config = dict(
    vocab_size=32768,
    init_std_up=0.0242,
    dataset='wikipedia_en',
)
MLP neurons of a small language model. Each row is named by its layer, matrix (gate and up: input weights; down: output weights) and neuron, and shows model dimensions 128-223. Each number is 500 + 25 x the weight over its row's rms, rounded and kept within 0 to 999. Numbers have three digits each. A neuron's up and down rows have the sign that makes its largest values positive.
After each neuron's rows, "fires on" lists the tokens most often at its 100 highest values on Wikipedia text that the model never trained on.

L2.gate1216:501476567517490502499491485530466478467494447503501530476451509496473510535470500540474490447512469481527501503493549495482498447488532476482500498509540481476531459510475530526462450501490485513497515528472475499504509462507451466514518477474463505492551528532528561492466519499485515508
L2.up1216:502507514523511510493503491511528443490504516484483502515498464503489467494495470523507455463492529542537498486546505461511500519507504534471484468508479472499470509525438542486521491508513480493509507529501489511489515503473515546526512481490489423494521513487496504516500470483543495505
L2.down1216:528497486456483510489493512547496526504505520466485462463492496477537523550522493494494467468506465465511484477500465493494479465490480481458539521495470526461497462527503500525501522525499524470535497495517487496511475488486512513471536515502470519469474525520500500502500533492506482467
fires on: " –", " -", ":", " —", "–"

L2.gate991:507552522493487517462484471476540465499529510513511522484499495492539504493482507458513520517479488532507481448472490483525542493493468482505482465481474436478508494486462488485529552504497524486507505523530475487496512452552507482513498500507514529532443481514493504509517533450506492512
L2.up991:473522514540532474503505496538537486500504486528504483473464480495485536535488511511490536491505509516494482505546475480477525539488548519496449492528517485489551525492505488518512469458482491481446534475526497483441485492506492510524428459519501527475441519504564505506497494488504504531
L2.down991:517521462512437515503533523504531509504517497492529493491535476487469476496504467495514481523530509518514524505556502514499474486520491515518502461478474478510527485494547506539478530509487480499522524476503491524473524524479508504486528526518477551508485514512510505497554476536488490515
fires on: ":", " under", "-", " is", "\n ", "\n"

L2.gate1440:548490462490436522509503473493512504475443499539482481509514476479491547496493514468463494550473485529467513579539464493463496485453511525515551514504491497495536504472495466437526495460457479512489488493482474498480503477497498514512478454520520471500461498505476497486531542467522504480
L2.up1440:535497519472457557486487473528503489489506553473486493494503486497506499497495506486505479532505498491417482525489484508465497503472508467458492525531484505465467533502475517488484487535480533557500539474500505478496458454501471524521496510502504481491473504473550503508494504468549540482
L2.down1440:502474512565504502470485499505455529499537514468464457489480507536537436493494496506450543469519489481459514497480462522512497471505496505499516524528451486550472503496493493498495523533470509528495538527517476493503458517500480509504490531525479460465499491510443531480465472483517497493
fires on: "\n", " |", " there", "====", " in"

L2.gate804:508482488471499506492500502497471516554536515497547537508508531517489488466517504509460501493534472496507498456536492495515495500504539525483480428473500459458464473518523485469522515525538494495546515536477534469474459468485491474544505486497483473518498469475472493514466523495485489494
L2.up804:485513508461495537516476509523510507501493530503523488491522487503499511500498520472520514481535502485502488467513494509534495474506500507506466476525471453474496522529510457508536511481538489508523496468480492520475494439489513526550584510513489486493498500504481458460489467507497490501
L2.down804:467488535508494492497561512449507519488485477504517471468509508470502507441509501482462475524496479433530488555473487490517466507486487447541492492448496547519479529470500514510497505490498493523497539477486465509459509517524520496468513505506465487496526504546493532500503475525491505525
fires on: "on", "s", "-", "ons", "es", "ic"

L2.gate577:506509518481544492512448440534492477504497474502508508507525513512523487507511559497489475507519517479523522521521460493536438529502505499540511474508557480494463471463516517467479512532475538474490520443489495510485467471516498533496478497461504484473520512491482474518528446489572503483
L2.up577:496496502533513515520518458527500484506488479483513515521468511499489486524501494507509483483535483517496491466523509454503471479527531506515498498502542453472515515497541500495498518540458511493487511497495522491497495521507496510491520470466534414436487478499529528515503520566544487476
L2.down577:527515455483531500492519520473472517473504462498489523474500493468503490481520501506468497491545484498493511468508514512536528506499496501491533459488513510514555493533518472502521496529479515511497502496481467527502512459463504514493463547527478482479489521539468470513537500550511505504
fires on: " in", ",", " (", " from"

L2.gate552:528488497505508498520445489524508471492461483518479447486495495500521518491518484514508505512510485493510499496498500501508536509529505507462505521446507546511476558489520487449459490461446538486471457496507496492467474481506495500516479497498496473525502495520499494474498494538517511485
L2.up552:495517486469538569507508518484501481545560474510493520490489459497535487512486535511510551495516508506471512495516485493502549483509522466496505524478523447483544494451440531523513507519496521486518480504481501545462489504481487507507464517471502535527551525432502470493514497498519538536
L2.down552:501525502498499571496479521550512497469466493459499489515514440529472487502504504501515482532506485489539472500520557462495504494475470523486511467497468484506507502502469513497516529482496506472532498508497469497504445523504482530481495482478518465465533502496509485504471522512512446463
fires on: " Tour", "/", "(", " /", " |", "!"

L2.gate1420:529511505511472484482510504509541464534483457532483474477493480492491511494502482482484540462542468550522546474496528501486510514503484501527515487531469502477495488531492500460458485501481501476515501499501478514487469507499504510498504503494546521474540525510460526520520525465445511496
L2.up1420:468495507487470495499514540529520517481480491533520520479469522465497527466479533491527489465512517544513504465412463522517540514475522504508491488503491498517478510500511525518515488483538489513522471517478466490477485504506555477482545473508497536477512515552439496528520534499498497507
L2.down1420:482504566514484471546477533509482557488450488506544502481511479500488532513506495488526489540508472480495469507501503456481488521493477474454502479480491521453553503506471519513531479469487510523465511541474482503492502496517510547475535466499473515481478494481447527500494508508548506497
fires on: " as", " in", " by", " within", "|", " among"

L2.gate650:500551447518504467494516499528497472530524501508534508475510525516515527555498477471536516502518441501497503501563503472511537511509508495476522499501505457450489474514508476474537497518510495479473502535549536526456509466537532516505497515535553515493511458471490490431518480507505506483
L2.up650:483483481494492427492490540534533478493498510558507575547510479499510510562494477477478486516488503541496499435526479470518490520493474498519500491520490537481521501529496535531510475510543513489518523515521523503476520460472531475521507486520497484445522492467484483497494497517514482568
L2.down650:494497494442470508505513475483529516552460509495483486485510487491498520454483498522522493472469537510489531522491531501492489531444452511499520533464495496481492506514489478527538506491456478502463538488504438496524539501504513497465502486478491491535507496518498483537523535520530473510
fires on: " and", ",", "-", ";", "."

L2.gate737:491526478496496515529449462496492468507532530540513501497489514480502523475499504467493487506477521522514504449512486511505483505531457494514469481492520540527472484526468541505497497529506488538503495494499497526441447508501511510521490481516506442481498509506454526470522494532552544474
L2.up737:507535485495478519472524492499495501503488510503523514553519473499508445502489487476482537498479472500492469462498480488509520480503499480551474462457485508542478508480508526490481532499471531556524525464544527528493520471520450466461500494493489492521471515508489500457501469486504493508
L2.down737:515545492483491499512467597473525474488462483499495479513525451503498442488481529534480503507549474494525500491484487503520514509528492453509461499482489468481484509541539483498509472492489533502495488509494515506555481466487461504484510563533501514497496534475493515505511483515482511522
fires on: " and", " or", ","

L2.gate1441:511506507468482547496513547445496512536501479545473519502497509500482489515530526528493523520499494510505510492513509497531447489484505504495498544500517487469486486427495498534469510544540520519448532512484490457504515506482502472512482492502473513492549486516465503511518501507532510520
L2.up1441:476449537464519493530513539463508522557512522508490449516480482475489510504508499471497466463506491490524473537501500538529513517489473463532509520486468512449477462458523499521497490563521490472459470521517536493480520504527473538432472472542508497493504493524495541529529469485477503531
L2.down1441:449500502473542518488493462469509473492488460491499528467539517528491556487506476489498493481472463510480490529478515505453527530474480471504450469461461489496508481502477519470511491484489460504512515511448478484506495514490518495521506473513498493511543511554544530515506461477493500511
fires on: ",", "-", "–", " –", " |", " 0"

L2.gate1021:512531459486546481480488491489500530543518497493531527520439525534513442482488492493495502493501476510497536550486508481515482464461446475517592487446467481523471463477487467478483511500524520457509514507498533487485512477487499524500508465514504515472510516516502480543472486454490475511
L2.up1021:480549514513482502500496513521490514535520435475535498470498503515531404518489517477482511507498524456506482499505474509520497467501521494498472523467454507509520481464487488478569481544530497491489503507508521477479526482528488499482525549494515515554498507462535478528534534497503505510
L2.down1021:555483548494511467499490496486472523491477469493459542476506550479545542515497529496491476507464526481489497511502541521512509525471535486459510483475519502522533455502515484482494507549541508480472554485483460528509473524491519518502504505464515460516497507482559504551521531505529516473
fires on: " |", ";"

L2.gate1394:466522525520484447495487491511523477502468515506564543502498502517486503488508488533491546469502461483484501505541494509535484498501444500553482538526501514486487506507455511499508501418497450496518493512492467532481521472478535517490494486489490487474540502482486442533499496440524553523
L2.up1394:492464537490536458486482511448522454479497518447513528457500465499468484500444484499499515479516521493523495484493467486466520466523461497518506519486518465483509490476496496539507476503486482536497502471507493533483489500496476473510497495515535477504498523504447489521485539473495529526
L2.down1394:528548540519519455472488478509550479481491502463504532526459510505546525504484478461511459473455513496460467490470484533512475443480470501530528467478490505502547505490475516500498539488472482485526524514493474490514475503490503496535526484488478493551502497472473500479498515504466523507
fires on: "–", ":", "-", " |"

L2.gate385:498494525484510495524490528469499534504489508503538489505460512464502519518477509550494475517573515515509482474505510513550490533476494529480549521510518494490471519465523483489466533557526538464547484539501498500486485484505472542483502507491516570482532492518478452494537492528515519490
L2.up385:498517521484537496557553522493479531499475515528511514487478451483461498505518477509526547504538464523465507527557523510477502523503492482474490516467470489484499484447501477549507524504474549477500519496523486450502491512495477555499496467513498503491528526486489521494480502480519503486
L2.down385:491511511515516510479460464488446548493504504479533478514473467483529519491483525493481463525464531489492523509522463523476462549471496498482525550465484512498470507478492510527505496480435522494452553484474515492465526472501517558515478509473490543518496462506506467489523486455476514521
fires on: ",", "),", "”,"

L2.gate1357:478463543509521451466507469528512522511450487471516532512503486485516498497507473477489520464506469529537490470473543490519482475475500502531527492532501480463509491503466498524469504505457489551479535503513490492513476514486501459504516493496477529544484555510484469497479547479542491489
L2.up1357:519473541499477487478504462495523535511489466492461528522477480522479473511468494476485488445501496482531506497459523479507484534512511512497466502523551503468513520478484520513507518490492478564438498523499487504530452469499492510528508484485512535494499496491450473484517533463501494489
L2.down1357:510493507541510462532534483516467519503493520482423506510497551464501524477488475528506508497450480476488507497501495496526502500531486490507498475493539480477494531467515496471518505526514545461500538436526514465521521489499501476481491541514481511475483513479484527512469490497504540517
fires on: ",", " |", " –"

L2.gate819:528474509477516514476520496493493467541522526485455486521474459503487519475485505493496511495492490483520499518552513488492520471503498481493501503483506524526513509488520505469506515496524508503568521508504504478489491484469509509510541525464453478469509518493530472496546524502490530516
L2.up819:485498517498512508478497536534467480506441517503516463521436490484502488498441509493450540500495502478508466512496483518483479471555536488509502471557482487531506505502536460472465475446469510500487553508496481494447465523482529484479502478492513496479535476505501533513487550521500528487
L2.down819:469510461495505525553519525470496451507504529493495502550502490487513518495496476481521482491520532507499515535489490490562491526511463481484521448502496521513439496479452488512510470498552517484537517538494466492510527491504475497514555477478508457490481520539506536463524517513479490551
fires on: "-", "\n", " −", " %"

L2.gate303:526504503484499510489504537490519527558503521505503499509459439523491517465500497532483547501493482532533480501534516467456510462511484486447513490484498467512455447534502470507487484520458480484510495523500482493478484473480509499515551491497482482502508553467488528524524534530478520511
L2.up303:474489533457524521495437521489491511537525489494492489507525472523482534475556512513530530476488481513493481473534484491497486484511476504484529507504521463497457482514510566493462487510521514534463475459488498510523480465490482508513519501469508469442479489464522568518507449522511514501
L2.down303:529498504459522507518477578499486506492483528495507484478477507510500566490539477529519513482472527489529471512546494514485488506490477477492519483467521498497484495489489528507522505538514485509522505549458502502494521509511491469531561499487499515464479557480491537542535532553519496468
fires on: " -", "\n", "-", " —", " |"

L2.gate1379:504468515487555483477477529471483496546529527469518524520541547462492541508521510511515505514486524528468530499479482492497496484489476489466522513499494483501466511488535560453472526506489495536509502498504490522495472504481510469550504483510498454493513493515528530517507505534482505465
L2.up1379:502468468440504481501516520449496515504533495490528519474526502525499513491494514495494497526496455517509498501525526520493524504485502482530503493470453503488503477522452503483484480535500480477500475542474502556504500484486473507484557478494498477480499520499484501513504471525482519474
L2.down1379:500530468486524538512489529478497527512498503496530447509509483470518489517539469501490510540455437467506521542490562526515499487517487479501543467495517474483544464515469538483537540471540508529495520500475505441473570495516537485491474469509496497516469570489497504548537483535473511507
fires on: "-", " |", "f", "m"

L2.gate620:440475476513457535505518460509462534534502549480521534529503513521482517500529476511506518492519518477492491539468457489512471457497503490538504493487536527475500486505529490514484528502479516474507528495443459550543512522512515511559461452494516498502514498461502485500534517485499512508
L2.up620:496484462518468533494457483513455516564488553468508521506499525459551537496522509510534552523510509474522479490516474559475501468510491501459484478495522561496529469471477499512498510528486503478478483523447511527476557528489515539514505513466501523491485482508494492519533516510500480496
L2.down620:511531482481481534538532444533467516508530503512521457512578481478487479532473461514513504459515538517510498514537504519504488492516513550492493532515476481522545521489545506474539488492470465490520465527501487468517513485517539466507491479491522532487466496520556461477528508491524492495
fires on: " of", ","

L2.gate1345:522536512474516492506487503486494490504545497518463503493490512483489523560523489510491506467527484492502484526535535458500544499534530534503526523486537526466472522479485528508514495500502487493431499519549509458507470437507510518502517464479488527511536520510529501507544499491478506533
L2.up1345:509514509464536460487468522484512491526491519458494521474522492509510491514562528474538505474532489506504471495508538481521523531466538529489490450527480476504518517504515480479507479523522496529505548528518505499496436476513541499484502537517492535505508535515475506513482498557482509492
L2.down1345:511528488468485522511516516543496547518493509531514466520533475461508513459499509415496514528498532495516486476450478531519465446572463510513492470500540480504475494551520510508465513472473530498504500488519481515513516513503486473495553483513533570510529523505492457496499510461534452506
fires on: "-", ".", ",", " de", "æ"

L2.gate519:533530486492504498480477514484497485476486523513507443462467508502513493468481532501496511478477507524538506507471551501513470486501516517506517500542485511545521497551486539458519478511549501462522541471465492446496516520508529511505531504526498485453498529540487500558530461519481503485
L2.up519:519489534510489512459461470549486538460511523459493526483474492494512528483476536498507489523463501520545487500505532527501526530505521540534494520506493529515516537572501528478485453485516448561516502494503534492493459519510484524483534490511537486472526539497497535538491486509560565506
L2.down519:505492512505509480467483493520463542512529548491499527475523490472456461497551485507498455522513502473525484513476499471584522512512504510500504490488519499497543515546494502489465482501524504514489546527482492550497512480523474525477568497518498479465508467504479478491499499497503456492
fires on: " (", " |", " →", "2"

L2.gate971:538536524492482515524464443490496467504494481484517467496538507492477503493466485539478508517475567534487549480534490508499516495527485523478473467494532542452467502502496516510520463485518500499518495473502559481496453492503513509528499503519513480515487456506452523466515476509474508509
L2.up971:519531526526513522474541422519469546467507488493504490478521475545565491523536453515495522523485484494530517491515439461487501509484457543503481513462482507494524501479566482506517510491529519484531455493533514511474463511434485474471453478506478519482479484472458476480492475498464509499
L2.down971:459527554464524502532526535511483505515470520494514506489488495502466503469482490446487533475509480488455497492495496482505499524459443528496497513478469461534498510454520503452522533472473502459494493497466470484486510476491552488496507489495484444521493537503554486476523501459482474503
fires on: " and", ",", " who", " ("

L2.gate1295:538518495465506496542503490535491548500515489496513467548484529511511507490544457512491490489490496473573458504477503480533489529493474492545500493479501459459528459476497504487569522490519480510516491509504509478496510494512518491446529481491488525485489455486494493459454483511541510481
L2.up1295:513506513536526487526501524511489483520555528514491496511494512509448484501488497458542460501506490497524538463481505501532492507462508499517521506500519478489470514495478489527556484505487487498499510514505517508473470502525478461489488519478512449501509521511470509511462437472511476536
L2.down1295:446525485536518495523551483540478532501476522461488490471479485515520518468435468510504514480515529489457525497521477507515447500481494521518496464492530489511502507508529520473505481491488512501531514486487481451514525462509512516503504491503499498516542478514468459503542464501485471488
fires on: ".", "-", " |", "ject", "ú"

L2.gate1201:464504519531500495477542495507514484461482517500514508470502500487513554472483489511483496512497513519475473558502472509456542516530507506544535473513505527533488458526520513484465489502503496487539498545521507538523501518498500538456488509499528515485490500514486529499519504528520535505
L2.up1201:497493495528474492493486496502532500475481534496476546534524533477515491484515503496475510520533483524481449525507507501503555512545496526525491507489484499476479437561531506470500505503509506511572472489506520533507512520525537516509480503498509494480489494488484513516526503518526508510
L2.down1201:504527527481525496449499487475494506486501536545525520495507524534480536482481504514496521510521487460508554510519486469469539509473530569550497456508493498559444493528468510511492499503488474515536441528507487491499511550507511482497503507499538475464479502484478520499514519480550540469
fires on: " and", "),", " or", ";", " to", ","

L2.gate143:489526515519532484507500456533509502516476523469475497492511498490521515530475507487473574514516496490521518496504465501468518487497529525490463501507504472502516521517511501455439515532483499480550459510485492533534502504525497505501517524480527473476552496491455461511511491482517516504
L2.up143:487514547501480492560521488498547532436500524536516503486489470463492550536477519523492494507547476515469503480508492503515503530486482523491520525487517510500498476493477497506519521461505481544521506516462456511519525446490487516506499529486515498462495517499548492515523482517553470499
L2.down143:444493556507512518508534506506508497510496475505490469488501518501522458532482537462464487494488434471480496489502498505497526474488469510512494512510550502515451437524540483506478512460537535497514531514511477517480508483478498526477507514506479482446484508466477504513461524485526530464
fires on: " to", "–", "-", " until", " and", " ×"

L2.gate392:531527504480459527501519502551502486532482502540478494519508526480470478501515500478483533478534482531488485480504498470502531494488494522534525489487518456469489512522544495494488472496495504496491500518481478462466462475475521476485468492486487497486507491464473528504486512514511550447
L2.up392:495506501501469437490487473529504518520535502516513532472469540536497483516508494532490523481520526519485508472461470501518465510468509474486528539519501480490548505482515519513482498501502478497479465522485482522465520538478472511533514505511563491460498520515516492513488509479517509490
L2.down392:506479507513489507463524455462505527461528498495504487520541501483488497473477480525477514489524493508493498488509502454481583534473486539506533519514493506491464498489501478533515500493520577459512513499475503503552488504500490513538456502501510489517497486507511489522474511517469520520
fires on: "-", " and", "/", " (", "i", " media"

L2.gate684:522510492462531518494488488521480489532501476502466505494499489487542426509469505525494561526533474520467522462501532537520494511499501474453526460527516528499484467502496498506499477481503534491503493514460495539524482487500467528482534499526489474462515474487495503502493509476482477468
L2.up684:516486468455505474518495496512478473527484442486536476497543482502456519497556461478510459487538509532482467506488489493475517485506519500487526499476517482476459483521485551466429547474546505511483511509523511504528467522514524489485506522510494478505478498478518511533512484509451500490
L2.down684:469470495481546490459482467509535526515491478535458529505508489533503500502441502515487503512489481452452512503518536515477512502499481543474494482482460479556483491484509527523502529517455459463547513486501505479522518575510500458490503489544535518477487470490447485511515508493512542526
fires on: " |", ":", " but", " \""

L2.gate648:494509471500505463488435517505490504515537481472536526492491499513524501514514436476509477468474567520509535489485465478505500478508483492529472477501544462500500491536466516498507520528496507544493464474544466530491457528495495512497456508522497544480519454515489488447435520484520505513
L2.up648:471488495506521529535515506474554501476508514487522504487507513445490490519455459539539448498509514521540532548530502552503479470493464511464447507503559570505518488518483493492469507513503483477504511536523529527513496501493504532478478516486509492465510496493498492505481495482469467557
L2.down648:489463474498478518511496522521462508514513503466478472495518538585504489495505502501507536507500472492511495499492464463536508475481465526538558510448508480531496500524513471466483512544506498506515509505514520485563516453435556532428522509484481494430503497494540471552505518495491493525
fires on: " had", " has", " also", " have"

L2.gate545:488520478515505506485478490554517491543510450498476500490520503486519510527522503482545538492507508519562459511451492484514493502490479506458475486504514490486470493495515481529484503488464484507497528489531502539506459505531520484507486486513495512497488521519458552503499553477507488529
L2.up545:495503486533510510454492474510501494508517482507479493507455474497463472485530510454531507499517514532512469526495504475479457502544496517516494517505546498499508547495524544484523457498483508539514501437539503551439499510511498486546497448495515519475447531523541555471490540536474518507
L2.down545:526463501511502531490491501502506510548545483499513499489451513537469509512501530504509503484464518473510513513492468475514502472485493530466485453510521470513505530449508514472498496481492532519519497504483475487481484470486510500450447469507523496518465495447504496508570516559499504498
fires on: "-", "\n", "–", "|"

L2.gate1342:517488481494514470465501477534486480530472503533480470468444450505497507484512515517499495548540506494475505518495507457476468477482498487521520526492438529550478480448527470469505497501532522496482527484497486511439504467490519549477535485480482488485502508474535499504501494516479539509
L2.up1342:510516491484537492475502437515508529489522518491505482479469495501545466536485537527467509486554505536499466510430513513495529493519510494510504504481489457529516498500508479538550454503537528545504497449516482491439527494512528516499482513505473500497518495469511495520475477457496517472
L2.down1342:499532466479464513477476512484463533486467483536487499457446469472494471519510497496511514466538533461491521480478440492502497532490496526493464496485498472492517514505462489475517485488524476539468493515495513495515484469467503543464528519507500466480516515500493529487480551519477430497
fires on: "\n", "====", " |"

L2.gate366:507537489489495523497463473524487504527530484497486525489507414473543524463488475496471496459478507500489482477517485524507513513516531548512523463511490470505505525531541502538491493537499508485565516518488501526504496495481503468497542452508529447490497522521471454484497523478491470479
L2.up366:485504452487508528500498505488444478489519477480478435489514492501508506473490480545518488505470501472511485461490482509521535523479505520500493508525480505470470511498536440470544493486481524504548531517513530481502477501505457501472536544540507514524500490452523488414501519484519500528
L2.down366:452483511547500465472505545484505506536460521484518444470456513514510511489514515482497522483529452520480499501500503496497480474463499464519535514565506519505547478522463490494507532532502506484493467494538533518497479476467556492470460464481482513479518495492492508470515505550482489517
fires on: "a", "t", "i", "b", "e", "re"

L2.gate1174:557537549474520557518518463479536506508499552498502536483472503493513494488484530508535556545480502510500490491517518548474507490440551509472439487484508474477503480492509471510466507513487437474474477528485546538488488471556460493497520487512459486498492494501485535485516517512504482512
L2.up1174:449517515517501492538517485544527523514501513534448474475500533512525505498481499518493499488450489448517443526506486475489523497470477506524470511520485504526519514511512483503516479499502505530514516556509555515518547538478491486498504487489489461527548480475498437498500511474508499487
L2.down1174:506488474533485523487501546508535482511480519487461486438534517524503522499498493498509490497517539466518484488490543559526462488510455495513497525476496488546484479469524470534523489559538534509535447471543511509514543494505465536522528516483527494530510511482539458457515475461493521529
fires on: " |", "\n", "|", ":", "er"

L2.gate1323:464500478512484466499490506518523512486489550515501469497484509502478473498544472482521526525478535470463512513489492475470498525472489538545502465553468531493508541517471518499500515438483498496489520485466491529447513505478524487481513493526502503477462474481472552527499519470503481492
L2.up1323:463498479480508490541497509484510484479487544535526532510504532488523504457482506449467497483525513470513511507455508485501517513487488512499494518504545520539479557494474494516496501526540460487506508551558464501461500500509504477509482473493546497506505507508519491465510471567532513513
L2.down1323:459513479500503458521484461461490498529485504471536490481551512542484534503515492493489517538485505489449510488487481480478441502491485528507527509512506517457484515532551470495467533472481522534506507467512490552483460493479478482542473506477475505520447461541510489496498489499490490514
fires on: " by", " into", " which", "r", " be", " as"

L2.gate357:502509503472485504494502456517475489522497470468479539454473516486465502549480491542479490505495489494497524517473477475477499505503517498469524501529500518489491488508553468484480475509536490521522479505473516477490428467531473524479534490494484460544485487561495540487512487492503517507
L2.up357:478514466430445501512515484511491512515488454542462522509497496488467504531452519473525488529523514492547515503493527505470507498483520497517506457512450476478459497509553514434534481512512504470536527456480466509532481500504488521459490555484522488521492507554498508508498442478475484496
L2.down357:483534491506452497485562563516467479497506479514489471480497534555483514499494496508482550485477453483512493516489471485463541516513529438505527493489481477466503483530488489481526469471521485530501519480474484470498495497544479488459521551505535485494460480533483482493534491519488534514
fires on: "-", "s", " res", " media", " tournament"

L2.gate607:496501505490496508490527463463505492509465509493476545531515485453486492534541517479502498505520511476523458476488483522493495471455542490505521523536513539529543463518512537467498461510473475530502522530495503563541522491521522520499508495492461502482461504532496457506519510520499459468
L2.up607:485506499529493540537497538540518484515522519499514501534516522483498495509478501506512479528489472520474484477467509496490480479518498490525498524528487519533522479506438477502509529484501505492489508492480513526498536504462505498541514519501542479482483509469467491519501492521472511481
L2.down607:509504508516509533482528468468543471479500545511528503514528501513475528477488457553465489497522528501474463484516494501495505503537524487513529544504490482546525484507494512467496496474529466524478499520494459486461498479513533486518538470526505488505481477478451487510452467504530488475
fires on: ",", " August", " October", " February", " May"

L2.gate1437:510500496511512525483530534477541483486525502486461480531491470484486507507468495528507476516464506501496543470517446519497539490476518496467499501501531493533451490511521493500466464490510450509504464495484507457441504444509513504489442506540527531501506484495528487500496499495458565470
L2.up1437:525500536496495475529517517487563498512545511524449499550471471509554481462506487462499498476471506509520534550509473514515547509483445517531503542454479489532499513498483521521437486492509473505509518490499501526484481543460509504471489492515500447454480493468495464552483486452538527545
L2.down1437:481474510476509496464526514495485515515501517506470503537484476550513460495497507466560510544490477559521506510532497532509512501503472511515486516418481470510495522500497478509528473479476448529495489483522475473483467503517526496472530521485509521497503481463497518510496441474574547508
fires on: " |", ":"

L2.gate1306:487453533550491495555502515533582544515499519467530500536499466484472493509549515501461517482527483548490526502503528492494445560440478524483488517475528522521532532516530567470484505514478525512490501490534516487509491456493492534493496502507500499508493493462513476490485495493529486444
L2.up1306:477535477505465515547498502522541532477506509439482505508502521481454431530490472509466561500546478488506516533510515525475493506473497484494508488476567479483484483475528535470501506511530525534477519533493432499506495471488527498521534479480487500453507535479454480518504449491536504483
L2.down1306:504497526509497530545479499500513532516469457537529553475525509529533476536466483476476472496532435500509463496495489462517540535528472488542511487528522490492532452472499522485492480428533554479504446554491509511474518509478496508438503456504480471488520492484467473500452499500507528495
fires on: " and", ",", "),", "–"

L2.gate183:499543547523451515481529452519462509513497517508518518491500493473513518494469476504523481480477491495480516529478457467483477498508500483507488500482504503446508505505490482493506481458499498517495521508549515490530460505470549492509441536507517476520489500529498484476515505501498512527
L2.up183:475522535474478488525532471482466526483423482514512531493489538477474483499482473508516502473468502507508493548501496480502493514511495518518489519498530525490519474517504505483492487450535472510492517568534516490524488511525502507536458495495469462538495515484511490470467529496506467509
L2.down183:491495504497522493537553494482484502488530498449488470477522533529497475521490522538494527508470558514546515526525490523521477475496469483505528485504553520456470474497542507510472548451535473522523497484548457481512496489510496491491510520519470562495509523491534498497482503489461509481
fires on: " of", " from", ",", " in"

L2.gate1391:469455551494516528503456494492489489493518460535541513508509493502513509521457484517501497510539540501535480494497507501517446490431494525430520487499500535510468498541524488473497508516496515504554531489524528521552504495487524477489423525480494532517494448491432489506495455550484491474
L2.up1391:510512511547495477527495508555505494530514483494505510521436474484507502504548478502494520543519528517509496519534528470519511525496505513481504510485564525505511506481459540550514484481492514530505517450489555492511448519485510494474508533482529450466499470454483520507511524491531460535
L2.down1391:527511506545528482489531516512488516518488487492489444507521503496488522501523529456478514506498491523512532526486513525483497471489517499508485498472513492491487481494534481443532527571498476542460470510489524542496502512509505511529513470508476508544523499529513497506465509497521509472
fires on: ".", ",", ".,"

L2.gate458:542514429488495508473507504506501446500471491485552519528491514512502543517539531544478486444485462546485497490532480540500505489494492486484476548490517495548515507493512535500492516524508491526484470528472495530446498497493478474492484521507549515525472476475466523444512508476487504444
L2.up458:542510491489484498457506505515526506497516480498516545488497503510510491446514497471531498487468462471505494487507480502493508483482485530511473518475497504496486499524474486528498522499495485438495496483508484481481530513529502487523440517485480467570473529500464517469504509505504512509
L2.down458:509507482471531548466513517547470540489539467463532507487583461534481544500522545477511493502490484547483490509484514519507500498508470498508488544492508512503497475532509516512533516512511481497521522539507458495487495481516523466489499472472490477503518459490472509482473527498519498471
fires on: "\n ", "le", "\n", " Alc", " set"

L2.gate144:487501525484494461509515511473464502457479482518460495505506508514495507518525507497476499502498533512487473480528470529510505495500468528497522497507504507496509517498527489538466475546485515495540532527522472513502543504493508553524489469484523500497476501493479565509526455496515515543
L2.up144:480525497533522549506496492537544501478479485479528534479466469505508477494524488486474532496505498498417514466502487537535516506471471495531507472476490487476503449534478498481472494471474469464510499520453545485520523533537488484535517455540471460544519519520500482428470520502512496481
L2.down144:464508476526488560506493489493547485531469504533475479518526521521477502523480540508517489478487497504498469465507493554508517503462562510476582487526484480509512473467482470450526496503479490521529502522488537479489505517551499476526493478489490475513503508524488502493486482513486487472
fires on: "17", " to", "aged", " United", " or", "18"